MLP neurons of a small language model. Each row is named by its layer, matrix (gate and up: input weights; down: output weights) and neuron, and shows model dimensions 32-95. Each number is 50 + 12 x the weight over its row's rms, rounded and kept within 0 to 99. A neuron's up and down rows have the sign that makes its largest values positive.
After each neuron's rows, "fires before" lists the tokens most often just after its 100 highest values on Wikipedia text that the model never trained on; "fires after" lists the tokens most often just before its 100 highest values on Wikipedia text that the model never trained on.

L9.gate888:32 43 47 37 52 38 49 66 60 35 47 49 49 60 39 59 10 59 55 70 53 42 53 55 49 60 62 43 51 81 74 56 52 72 43 35 55 56 56 26 44 61 41 41 44 71 31 61 58 69 42 39 47 54 17 58 54 63 41 43 64 29 63 55
L9.up888:52 71 39 46 52 33 51 26 67 46 36 57 42 43 34 47 24 48 39 66 42 46 43 16 53 43 45 63 48 33 62 66 38 29 59 60 52 43 41 50 73 62 58 60 49 46 51 46 56 62 50 25 64 45 67 46 49 47 58 66 32 64 45 46
L9.down888:52 51 55 60 46 63 46 22 32 29 42 43 50 49 56 34 39 52 48 45 53 69 48 61 51 43 39 57 45 52 63 56 34 28 50 50 36 40 54 52 41 44 46 52 39 65 49 48 30 54 29 58 49 75 45 59 48 47 50 45 52 64 36 55
fires before: "ion", "s", "ed", "an", "t", "us"
fires after: "os", "c", "p", "re", "e", "ec"

L9.gate106:33 49 55 52 51 50 54 60 68 26 49 40 49 50 57 47 60 49 23 68 43 52 49 47 29 42 39 49 34 35 40 39 27 39 46 30 35 55 53 54 33 77 17 84 45 17 57 61 62 71 45 57 55 63 50 52 70 51 43 50 27 56 45 53
L9.up106:29 47 55 40 45 53 51 45 46 72 30 44 48 35 43 46 77 51 45 54 35 49 56 58 44 41 35 69 65 38 60 41 57 47 65 24 60 61 42 38 50 40 50 46 62 34 58 66 64 35 49 53 39 33 46 49 50 65 50 47 61 54 42 76
L9.down106:49 28 70 43 40 56 45 49 38 35 48 44 36 44 41 64 57 26 66 55 79 45 68 65 49 56 48 45 64 43 76 58 51 64 54 39 44 59 51 58 48 59 72 40 62 58 71 57 64 70 47 44 74 61 50 28 39 71 55 38 54 61 39 66
fires before: "ed", "er", "s", "ing", "or"
fires after: "r", "p", "m", " pl", "d", "b"

L5.gate66:48 45 29 38 62 46 57 71 50 65 47 50 58 75 54 55 45 46 49 58 39 50 76 72 67 36 70 74 55 36 29 54 69 57 71 49 53 35 45 60 36 41 61 54 53 48 52 55 72 48 63 61 51 53 39 51 43 63 51 62 49 23 50 45
L5.up66:58 44 59 65 48 63 40 48 42 50 59 55 45 28 36 59 43 54 35 31 55 49 71 57 41 58 48 61 51 57 68 36 48 41 35 51 67 48 30 31 56 37 42 52 34 47 40 70 42 74 58 68 41 37 47 39 53 44 64 45 39 62 33 48
L5.down66:47 54 60 51 38 51 64 57 59 48 45 34 52 38 69 37 38 36 67 58 52 66 38 30 48 66 80 34 49 30 42 68 58 55 55 58 31 72 45 45 51 54 57 28 61 30 53 62 49 44 47 61 53 58 60 60 60 41 50 59 46 34 46 51
fires before: "k", "t", "ge", " of", "g", "y"
fires after: " Y", "e", "th", "g", "s", "p"

L10.gate669:68 62 57 36 59 54 50 32 37 41 38 51 47 45 52 24 47 47 50 46 75 62 48 69 57 51 44 65 42 48 54 66 76 54 55 49 41 36 48 50 47 70 50 55 66 45 30 36 43 45 50 81 46 48 44 50 63 67 61 53 43 67 52 37
L10.up669:54 47 27 50 39 53 25 59 36 40 47 56 52 54 44 37 66 50 35 54 55 39 71 60 45 70 48 58 75 44 70 48 55 69 36 64 53 49 72 47 74 40 37 50 41 62 52 48 68 63 67 28 63 56 46 61 62 61 62 63 51 54 54 42
L10.down669:34 51 49 27 57 53 39 50 58 57 40 50 45 55 66 39 56 72 35 46 49 52 50 53 67 59 27 30 46 38 56 50 49 48 61 41 50 56 53 43 79 53 33 46 66 47 49 45 72 59 39 37 69 52 36 46 45 51 49 43 65 56 37 28
fires before: "3", "4", "9", "5", ")", "7"
fires after: " 1", " 18", " 19", "1", "7", "5"

L10.gate138:53 64 49 59 51 57 57 75 55 44 73 73 53 37 41 58 47 39 44 53 34 37 36 56 48 35 35 50 36 61 53 33 50 52 61 61 66 28 28 55 51 50 48 73 44 64 38 49 43 31 60 44 50 68 38 57 51 48 56 76 62 43 41 47
L10.up138:61 49 39 50 56 61 45 60 42 61 66 60 49 42 57 44 80 38 52 57 59 54 43 46 41 50 39 62 54 62 38 52 43 70 68 79 36 33 54 53 59 61 56 47 50 43 74 48 29 56 34 32 48 44 41 35 55 67 47 62 60 42 47 51
L10.down138:49 40 64 71 60 54 46 53 42 58 67 53 27 36 11 51 55 53 45 58 35 35 60 48 57 48 54 51 41 54 53 61 50 21 63 63 44 61 69 59 59 45 28 59 39 41 59 53 55 40 26 39 50 36 81 65 65 64 56 58 29 48 47 57
fires before: "k", "th", "er", "ing", "ly", "ers"
fires after: "e", "o", "re", "a", " le", "ro"

L5.gate122:30 83 65 55 34 27 57 54 39 52 62 60 55 62 51 36 49 61 25 57 57 65 50 50 45 53 53 52 41 64 70 54 50 53 35 44 34 63 42 65 47 56 45 64 41 19 67 39 54 39 57 51 53 58 59 61 48 41 53 31 55 55 68 48
L5.up122:48 68 51 35 51 41 51 59 39 38 42 62 51 55 51 51 41 61 48 57 48 47 53 41 49 35 63 70 45 70 81 35 73 54 55 27 46 49 51 72 39 49 39 57 44 12 55 35 29 39 53 49 53 36 60 47 52 43 67 28 52 43 52 29
L5.down122:34 58 41 65 43 56 60 48 27 55 30 69 42 78 59 59 65 73 47 53 39 46 35 62 45 43 66 64 30 51 51 71 73 50 51 36 50 61 30 57 18 46 49 50 44 45 67 65 49 43 59 31 46 43 60 52 57 67 55 31 42 70 53 41
fires before: "v", "g", "ce", "b", "at", "ig"
fires after: " L", " D", " the", " d", "L", "ist"

L10.gate136:56 32 41 78 61 59 65 57 55 46 37 59 45 62 45 48 57 46 65 43 68 38 30 69 71 38 70 66 39 48 37 61 43 70 63 61 50 38 57 62 64 51 56 48 55 33 21 38 36 54 18 71 44 41 43 60 43 40 14 65 62 59 40 49
L10.up136:61 55 39 46 51 43 56 54 48 29 48 43 60 47 51 48 47 56 67 41 40 66 52 50 49 29 55 46 47 89 24 63 40 63 63 47 48 23 37 50 45 54 60 40 40 41 49 35 37 85 44 73 37 55 50 40 42 40 34 71 75 44 42 52
L10.down136:38 26 67 61 50 32 48 58 47 57 59 48 52 51 34 50 52 50 53 44 57 67 72 69 78 61 59 52 71 45 57 35 51 49 42 49 36 41 52 39 43 68 63 49 46 45 23 54 56 30 78 25 59 42 49 71 36 55 53 47 62 43 34 48
fires before: "n", "ou"
fires after: "o", "b", "es", "if", " C", " B"

L10.gate37:57 63 57 48 56 58 51 44 55 65 42 51 41 56 38 58 58 44 36 66 47 56 36 48 84 70 64 63 53 39 45 56 62 55 54 51 51 45 67 35 48 64 32 42 56 40 49 40 47 36 43 35 44 29 66 53 63 50 78 57 43 46 42 41
L10.up37:36 43 57 47 45 43 40 50 54 45 45 56 36 39 57 46 50 57 36 54 51 58 29 43 41 54 78 75 38 44 49 51 58 46 47 42 35 53 49 50 48 45 41 25 40 42 55 35 55 48 54 45 58 60 52 46 63 32 33 43 60 44 56 49
L10.down37:47 30 56 32 63 58 66 25 71 40 57 50 49 63 76 34 66 52 56 70 60 59 28 64 50 59 32 55 55 52 52 43 64 36 58 34 31 57 54 36 63 66 48 56 55 34 60 49 54 69 48 47 62 42 54 56 56 58 48 34 34 53 53 53
fires before: "v", "b", "at", "f", "ce"
fires after: " D", " the", "D"

L9.gate765:62 59 56 35 70 40 36 50 39 58 47 64 47 48 70 31 38 58 44 50 43 76 41 77 51 50 67 62 56 61 77 73 50 56 57 49 48 29 54 53 26 59 70 61 26 61 57 52 45 43 58 66 44 57 53 63 40 41 79 61 60 61 67 65
L9.up765:49 49 45 64 27 65 44 55 55 65 45 36 57 57 57 32 66 51 40 44 19 51 56 31 41 37 43 32 28 61 26 47 35 32 53 54 58 43 60 47 67 49 49 44 41 52 55 48 39 43 43 44 52 45 36 46 54 50 61 36 54 43 56 38
L9.down765:62 60 52 56 52 73 43 55 34 47 47 31 46 47 49 54 37 49 28 54 39 41 32 41 41 57 53 66 52 32 60 62 63 69 73 50 41 60 64 48 50 50 48 43 51 38 40 35 58 70 44 46 56 45 31 47 55 80 34 46 47 55 62 43
fires before: "e", "i", "ction", "g", "al", "ess"
fires after: " J", "et", " a", "f", "j"

L9.gate431:38 55 52 50 38 56 61 39 55 54 45 58 30 49 53 60 60 60 42 68 62 69 51 73 53 61 49 47 46 61 54 40 45 40 27 74 58 52 49 37 27 71 33 61 30 49 42 48 59 45 19 65 17 51 70 52 53 41 49 47 50 86 51 56
L9.up431:66 60 37 59 49 58 39 48 50 75 50 47 35 43 50 55 85 50 26 60 53 57 45 66 50 45 45 39 65 39 59 51 54 45 63 72 46 33 59 36 59 66 57 51 53 44 41 52 59 40 28 49 36 66 41 57 57 78 65 58 50 51 57 49
L9.down431:52 30 47 74 53 42 50 55 61 53 62 56 36 48 56 47 66 48 34 52 50 60 30 56 39 45 39 40 45 48 74 53 49 31 66 56 48 38 54 50 39 57 47 49 51 23 66 46 54 30 24 56 29 69 51 51 64 75 63 58 51 78 57 51
fires before: "ity", "y", "ust", "ment", "ly", "il"
fires after: "iv", "u", "ep", "i", "p", "em"

L3.gate335:45 60 50 45 23 45 71 64 35 77 51 43 64 61 45 49 55 46 58 34 52 67 46 35 42 36 54 47 38 23 56 54 38 73 41 60 42 61 49 37 24 51 41 66 54 60 34 39 42 70 44 42 28 49 37 47 42 41 52 57 78 37 48 71
L3.up335:45 44 38 55 51 60 48 50 40 43 64 71 58 57 55 45 42 48 69 52 52 42 70 40 40 33 57 47 71 41 52 53 56 61 62 74 40 53 55 56 37 66 51 53 54 27 42 71 48 60 31 34 47 50 81 58 65 54 49 48 62 49 36 42
L3.down335:54 56 61 64 37 59 56 16 40 44 52 47 47 65 37 56 62 35 58 52 50 43 49 61 56 33 47 66 75 29 41 57 67 16 75 44 48 43 65 58 50 37 49 46 49 38 61 50 41 28 41 53 28 51 47 44 68 56 44 31 55 61 27 39
fires before: "ud", "ord", "n", "us"
fires after: "c"

L3.gate375:88 71 61 47 48 47 58 55 55 70 65 40 51 42 40 42 57 64 62 67 43 67 72 38 57 33 69 58 43 56 50 60 61 52 40 34 50 91 48 65 48 60 53 49 60 61 68 35 58 54 39 62 42 72 53 35 41 29 68 55 75 49 62 46
L3.up375:64 46 41 54 55 41 28 52 51 41 70 26 38 70 32 21 35 54 71 61 40 49 71 36 57 57 50 59 38 36 45 57 58 56 57 43 60 61 50 52 68 62 55 50 48 65 64 55 71 35 40 60 39 52 55 51 45 30 57 44 61 40 46 49
L3.down375:55 75 47 43 48 50 49 55 80 57 50 47 43 73 40 43 26 61 48 55 58 40 30 55 60 65 31 40 61 39 38 46 41 32 67 39 42 45 43 48 58 46 57 51 66 53 48 56 57 54 45 48 32 56 60 43 52 70 43 61 54 52 62 51
fires before: "e", "s", "it", "a", "n", "g"
fires after: "al", "us", "n", "a", " S", " O"

L9.gate110:51 45 42 55 49 53 54 51 70 40 46 41 32 39 45 41 62 62 79 62 39 34 51 45 23 44 57 49 47 45 45 77 60 46 37 48 38 52 43 47 62 61 58 36 48 47 54 32 46 41 14 52 60 46 43 42 36 44 37 33 68 53 41 48
L9.up110:59 60 41 72 74 42 41 56 51 31 34 58 33 42 60 46 44 66 53 56 65 31 58 36 48 29 70 65 48 47 34 53 54 66 66 51 61 42 47 54 30 55 44 64 46 58 57 69 72 49 54 49 60 36 51 37 46 44 42 51 68 64 36 42
L9.down110:67 53 55 53 48 42 41 47 46 26 48 43 50 34 53 52 58 39 50 42 40 84 55 77 43 43 37 56 30 48 67 70 50 63 46 23 27 55 39 58 46 54 48 26 48 41 60 59 66 41 47 36 52 33 38 56 47 32 32 44 74 78 38 26
fires before: "n", "ic", "s", "ri", "an"
fires after: "es", "o", "r", "d", " S", "os"

L3.gate223:55 55 65 41 47 48 49 39 34 45 23 47 55 58 53 44 35 39 44 37 62 72 56 46 57 24 45 39 48 50 65 53 41 83 53 56 65 49 31 52 57 58 59 56 52 54 57 35 52 53 65 37 73 64 44 54 26 63 67 73 40 43 42 67
L3.up223:67 55 69 38 52 58 43 59 67 40 47 31 59 71 41 63 59 61 49 59 51 47 52 41 51 41 72 51 53 54 53 43 44 58 62 76 63 59 30 48 66 52 27 53 55 53 39 40 60 51 58 64 68 54 27 54 23 53 46 47 39 46 47 52
L3.down223:57 51 44 46 79 45 43 66 38 52 29 43 73 72 50 66 54 52 46 59 60 53 57 52 39 41 46 56 42 47 39 61 43 54 32 52 54 61 58 45 48 51 29 33 49 62 51 60 48 39 67 46 79 43 45 61 36 50 65 67 55 45 47 45
fires before: "\n", "t", " be"
fires after: "=", "ou", "ist"

L5.gate885:47 36 34 54 44 40 52 52 28 66 41 36 40 49 60 46 40 42 52 51 58 58 75 74 51 50 67 33 54 54 53 37 62 61 54 70 36 56 52 53 55 32 63 47 66 52 65 46 38 43 67 48 45 53 55 28 58 30 53 42 51 39 41 40
L5.up885:42 40 45 54 44 64 52 76 55 60 45 38 21 40 48 57 58 57 36 38 50 56 59 30 61 52 58 62 26 64 55 68 51 44 50 41 51 50 44 35 45 66 52 50 48 41 74 50 49 46 75 53 35 45 53 47 77 55 72 46 48 57 60 54
L5.down885:38 58 58 44 38 57 38 40 33 61 37 55 34 55 39 47 35 61 51 38 42 46 76 52 31 58 68 35 42 60 58 54 60 63 48 59 57 59 45 50 40 55 47 54 42 36 53 50 50 41 61 44 74 64 30 48 64 38 51 51 50 32 34 53
fires before: "k", "en", "\n", "g", " al", "ge"
fires after: "w", "e", " Y", "es", " se", "y"

L10.gate258:55 62 57 36 37 54 54 76 64 65 64 36 57 46 44 62 57 50 45 56 34 55 48 40 47 48 51 46 67 42 49 49 67 70 61 58 61 32 48 65 39 68 53 34 56 34 49 48 64 35 64 31 65 53 48 61 53 56 24 61 71 69 60 56
L10.up258:69 53 51 28 42 30 55 60 75 67 73 56 41 42 38 60 45 42 73 44 55 48 35 51 39 65 62 46 40 40 50 43 67 76 37 44 50 52 38 52 46 34 59 38 54 39 70 46 48 31 40 61 59 47 61 55 51 65 40 54 52 34 51 59
L10.down258:73 72 31 19 80 49 59 80 61 38 50 50 37 57 51 22 49 53 29 36 23 54 53 59 63 57 55 46 39 34 31 29 52 50 63 64 44 47 49 46 34 35 45 50 64 62 27 48 58 58 42 32 65 67 41 36 49 43 49 48 50 48 34 44
fires before: "n", "m", "y"
fires after: "b", "t", " O", "on", "ort", " b"

L10.gate693:49 60 59 33 39 50 42 73 51 55 56 60 24 36 54 44 48 52 35 64 56 61 36 40 44 54 40 44 84 37 40 32 55 57 65 70 54 54 66 37 41 64 48 51 69 48 67 65 51 45 38 45 34 61 66 56 65 38 50 45 35 80 45 43
L10.up693:61 58 48 61 53 43 36 70 49 54 59 53 50 48 49 24 47 58 49 71 62 50 49 41 52 54 43 43 81 39 73 34 68 41 45 53 57 47 61 43 47 61 65 53 52 52 66 62 53 31 27 18 50 51 41 52 65 44 51 59 54 43 35 44
L10.down693:45 46 60 58 65 51 62 36 38 69 61 59 59 68 56 27 65 64 50 59 55 48 68 49 33 51 52 31 72 36 62 28 55 53 55 41 50 37 52 54 46 55 67 35 27 53 55 38 73 45 42 34 40 44 45 57 56 76 49 64 66 44 63 58
fires before: "ord", "us", "og", "id", "o", "l"
fires after: " re", " d", "is", " con", "c", " R"

L9.gate321:53 47 45 48 60 36 52 45 61 60 29 66 42 25 80 59 55 51 43 66 45 86 57 56 40 66 35 47 45 34 61 47 56 37 38 49 53 48 58 53 69 41 51 56 40 30 71 44 57 59 55 63 55 59 74 51 38 58 33 47 52 52 65 66
L9.up321:56 41 49 58 43 29 60 39 57 47 53 57 39 38 50 72 60 38 54 70 67 46 54 75 48 55 58 65 37 54 56 52 54 51 44 49 47 47 36 39 35 36 69 50 63 37 22 42 51 48 62 48 46 69 45 33 49 56 43 54 65 52 66 57
L9.down321:55 65 56 51 46 22 50 47 62 67 45 49 50 42 48 46 41 47 55 55 42 70 55 66 40 52 62 46 40 52 46 66 70 29 48 39 47 38 51 36 51 24 62 38 62 33 27 43 50 48 45 63 40 79 38 31 52 64 49 45 75 48 70 35
fires before: "==", "The", "===", "I", "A", "B"
fires after: "\n"

L10.gate924:58 58 45 65 56 36 62 70 44 57 41 69 64 72 56 57 62 33 61 44 44 66 40 58 31 35 49 63 51 28 45 20 49 49 52 37 66 62 44 46 56 34 48 78 46 45 25 41 43 54 47 57 44 61 32 55 39 57 36 52 60 61 58 50
L10.up924:35 48 34 54 51 55 67 43 52 48 48 56 40 46 46 44 74 71 60 50 38 59 37 28 44 52 75 41 44 33 57 62 31 38 51 70 40 48 48 23 50 52 32 43 57 72 41 68 42 70 49 28 55 66 71 56 59 46 52 37 60 63 62 48
L10.down924:49 48 48 44 65 47 37 49 45 63 80 54 23 55 39 68 46 54 42 31 43 88 27 28 49 48 63 49 60 48 43 56 52 42 35 53 33 55 70 41 47 53 55 39 46 52 66 64 43 48 47 43 39 44 46 65 43 51 38 48 44 78 54 38
fires before: "ing", "e", "ers", "es", "k", "er"
fires after: " R", " r", "r", "ro", "b"

L4.gate599:29 45 61 52 35 38 43 67 45 68 62 54 50 63 24 54 53 37 70 50 40 33 64 44 44 53 37 50 48 63 62 48 37 38 67 55 52 58 48 32 55 61 73 66 37 47 66 64 46 75 39 41 64 35 43 66 49 60 50 37 54 62 42 55
L4.up599:53 54 44 36 51 65 65 55 27 33 48 55 65 67 52 74 49 41 41 38 46 41 48 46 54 58 44 60 39 37 65 67 32 99 52 43 52 66 62 59 71 45 54 47 60 87 53 32 54 35 85 59 46 52 62 47 67 30 42 55 53 35 47 42
L4.down599:55 51 32 58 52 48 46 47 40 51 57 40 56 62 45 39 63 67 58 71 59 30 50 68 41 45 56 45 40 43 59 71 60 53 40 41 50 55 60 61 70 68 37 61 39 55 34 46 60 50 46 63 54 26 55 46 44 54 49 56 48 49 41 34
fires before: "o", "–"
fires after: " al", "e", "un", "er"

L6.gate377:53 24 46 37 42 36 38 52 57 55 33 51 44 51 36 44 67 44 57 56 63 65 45 71 39 64 59 71 47 58 49 49 53 29 28 63 69 57 36 50 56 50 57 36 49 37 44 69 62 58 43 49 23 42 47 55 37 65 52 41 50 82 36 75
L6.up377:60 57 53 50 46 40 41 43 40 74 48 70 63 44 51 62 68 41 44 57 46 45 38 45 47 56 31 55 36 54 42 39 70 58 56 53 51 70 34 52 81 51 57 59 57 45 64 57 45 46 46 34 76 36 66 60 53 51 50 37 56 41 47 33
L6.down377:38 50 57 60 67 29 36 43 66 63 25 67 38 65 29 47 72 62 15 35 48 45 51 45 44 56 43 50 55 41 49 42 55 60 69 79 52 68 54 43 61 43 25 55 67 44 48 79 41 47 44 44 53 32 58 45 44 50 36 39 47 46 46 57
fires before: "il", "le", "g", "j", "ly", "b"
fires after: " R", "er", " r", "u", "v"

L9.gate364:41 43 44 37 63 61 51 39 52 54 44 18 53 38 53 59 53 33 64 69 65 56 77 48 64 40 54 52 59 55 48 56 52 49 46 68 70 46 38 52 69 73 47 36 54 43 53 34 31 49 50 42 36 57 57 49 45 57 49 46 34 59 51 34
L9.up364:40 49 49 60 42 55 62 56 65 67 28 60 37 49 52 69 50 47 73 41 30 35 47 47 51 61 72 53 52 59 50 62 71 35 53 70 82 41 46 22 59 43 54 54 59 53 49 33 64 43 46 27 38 69 39 52 48 58 42 51 68 24 44 57
L9.down364:47 54 41 68 72 55 42 56 64 36 40 51 46 59 34 65 49 57 56 67 30 41 57 56 56 52 50 57 41 59 60 59 50 65 46 81 58 49 58 29 44 61 38 53 57 51 33 40 25 52 55 47 54 54 53 45 47 52 30 69 54 35 44 45
fires before: "\n", "t", "ul", "ut", "y", "ver"
fires after: "=", "v", "c", "f", "es"

L3.gate1011:54 58 44 50 55 61 70 50 49 60 53 51 57 45 54 35 72 39 31 65 50 43 40 34 91 44 55 54 43 51 59 46 62 25 52 35 58 44 36 26 30 54 59 49 66 56 56 72 35 44 56 49 65 58 54 32 62 57 58 39 54 37 43 31
L3.up1011:32 44 67 69 41 52 43 57 58 57 43 46 57 47 58 43 60 28 43 47 45 63 34 48 76 27 69 48 56 32 50 50 50 38 50 39 54 40 42 41 40 52 65 28 50 42 53 47 45 48 65 45 47 54 44 44 36 37 45 38 57 56 27 47
L3.down1011:54 65 43 74 53 46 60 54 58 45 57 61 39 76 59 30 64 46 24 35 38 37 42 47 62 56 59 60 39 37 64 48 62 21 43 33 41 64 42 62 32 54 65 53 69 43 56 71 22 68 46 55 53 38 56 32 54 62 65 47 51 44 52 38
fires before: "ce", "b", "n", "k", "v", "f"
fires after: " D", "d", " d", "D", "ed"

L6.gate516:50 63 51 55 44 49 46 68 32 50 42 59 33 22 46 67 50 53 41 70 57 45 71 62 51 25 52 57 58 36 28 62 49 62 60 44 53 53 55 61 41 41 46 28 63 60 76 41 15 51 61 62 53 66 54 48 44 42 57 54 49 43 50 46
L6.up516:39 36 56 40 59 89 53 34 57 50 26 63 57 70 33 55 68 60 42 57 46 33 64 43 55 41 66 74 35 64 38 58 66 60 58 54 83 50 38 34 69 56 36 47 41 30 42 46 28 32 27 37 40 60 62 61 42 73 38 61 48 63 59 25
L6.down516:42 39 61 58 63 53 26 59 60 67 33 49 54 60 57 56 83 39 21 57 54 38 52 61 59 48 56 53 52 56 46 56 37 64 59 58 69 50 52 44 35 74 37 59 64 47 48 57 40 60 56 67 57 62 62 46 56 75 49 43 59 48 51 48
fires before: "\n", " a", "l", " an", " the"
fires after: "=", ")", "al", " I"

L6.gate667:54 44 62 56 62 55 69 64 56 51 39 55 31 53 41 35 44 59 66 45 37 71 43 54 45 46 49 64 72 67 41 52 66 49 64 75 61 42 59 37 55 49 45 65 55 60 55 37 38 61 58 58 51 45 49 70 37 42 59 49 63 59 47 73
L6.up667:28 56 42 44 62 49 64 65 63 59 40 33 32 78 23 69 59 43 63 57 40 64 48 51 52 60 50 55 60 44 02 61 56 64 74 56 37 52 48 39 55 40 57 49 49 46 60 64 56 60 64 57 51 43 64 43 37 54 54 49 54 37 30 65
L6.down667:38 45 22 39 54 45 58 46 66 56 36 39 42 45 54 52 57 50 51 51 53 56 55 26 51 51 44 36 41 41 32 29 44 52 68 47 45 51 34 50 52 34 46 41 62 47 46 59 65 62 49 68 68 51 38 65 54 37 60 50 51 52 56 42
fires before: "m", "-", "th", "y", "n"
fires after: "f", " n", "b", "h", "n"

L3.gate371:53 41 36 66 52 57 45 45 57 62 44 45 51 49 45 48 53 40 44 76 24 68 62 51 42 46 42 49 51 40 61 55 65 41 49 47 30 63 48 44 16 51 67 43 37 59 70 53 51 63 53 32 60 48 46 58 55 60 28 61 63 49 61 37
L3.up371:40 52 43 49 56 36 49 63 66 10 41 43 54 51 44 38 54 51 36 55 56 52 44 43 36 40 50 31 36 44 66 28 61 28 45 43 68 53 50 31 35 39 80 48 65 63 66 35 51 57 39 63 59 53 46 28 27 24 53 43 55 50 53 47
L3.down371:41 45 50 46 47 31 56 52 45 52 52 61 76 36 76 46 27 55 62 26 53 56 49 40 39 47 64 59 82 52 55 56 56 69 42 25 45 58 51 56 49 43 53 33 63 42 56 54 57 57 65 59 61 56 55 59 57 45 58 37 62 46 59 66
fires before: "==", "===", "The", "I", "A", "B"
fires after: "\n", "y", "on"

L9.gate180:57 39 67 42 58 37 67 65 54 51 55 66 62 44 33 62 51 63 29 58 52 56 26 34 30 70 58 79 48 58 41 75 41 60 38 77 67 49 54 55 40 70 56 63 57 48 49 64 56 65 55 48 34 56 48 57 45 38 29 50 41 56 79 34
L9.up180:56 54 48 42 68 52 51 66 58 47 74 43 45 30 51 73 52 41 40 32 56 63 51 54 31 53 50 75 57 45 60 48 58 63 59 53 42 47 42 47 53 52 46 43 45 58 63 62 66 44 41 55 41 41 52 51 45 65 21 76 48 51 65 63
L9.down180:46 52 66 47 57 43 32 44 58 45 45 61 47 36 48 57 61 28 46 48 53 37 47 61 59 69 49 49 42 66 59 45 47 42 50 56 52 48 53 61 53 49 63 38 35 38 84 60 60 52 38 47 43 49 57 73 57 80 70 57 66 53 38 61
fires before: "ed", "le", "ly", "er", "ent", "il"
fires after: "p", "i", "b", "d", "em", "um"

L4.gate401:50 58 63 53 48 57 75 44 36 73 50 70 47 52 52 51 24 58 34 48 71 50 38 60 35 53 42 59 75 31 78 63 53 30 54 39 73 37 58 80 51 53 49 44 38 68 46 42 54 59 61 60 64 46 47 69 42 50 59 32 55 63 51 48
L4.up401:47 69 59 44 73 47 53 72 38 68 42 54 46 40 55 50 29 45 48 47 26 57 45 44 46 52 36 59 28 52 60 67 47 71 47 49 26 65 53 62 48 50 27 67 52 62 50 38 65 46 54 41 39 36 33 50 48 65 31 47 50 34 61 65
L4.down401:54 48 49 38 59 46 36 48 30 49 53 38 57 61 71 51 54 63 56 60 50 31 49 36 42 36 72 65 56 46 64 63 49 57 26 50 49 60 76 50 49 49 68 39 37 47 41 71 44 56 47 46 39 54 44 56 41 58 61 16 53 47 49 38
fires before: "o", "ic", " to", "ish"
fires after: "f", " al", "if", "g", " l", "p"

L9.gate969:59 67 63 47 50 65 73 61 42 39 40 56 43 63 38 49 44 60 24 59 51 48 43 66 66 55 71 62 57 42 56 46 48 35 28 51 68 31 66 59 42 36 39 43 49 52 51 59 44 68 47 48 53 40 56 48 28 39 57 53 60 56 58 63
L9.up969:46 50 59 50 63 56 46 49 31 29 44 47 44 38 46 74 42 54 39 58 25 44 50 65 56 59 58 59 65 47 73 42 52 46 54 37 57 32 59 59 37 46 51 51 43 39 39 37 64 28 59 37 38 53 46 54 32 35 45 64 48 43 48 50
L9.down969:61 40 48 52 44 49 47 50 58 56 33 48 52 29 56 37 44 35 47 51 40 56 54 38 42 72 68 66 35 45 51 30 53 53 44 35 70 44 55 53 64 38 58 38 70 36 58 55 35 59 37 46 53 44 49 54 33 67 54 54 45 55 47 60
fires before: "ment", "ed", "an", "ing", "em"
fires after: "el", "p", "i", " ch", "ol", "l"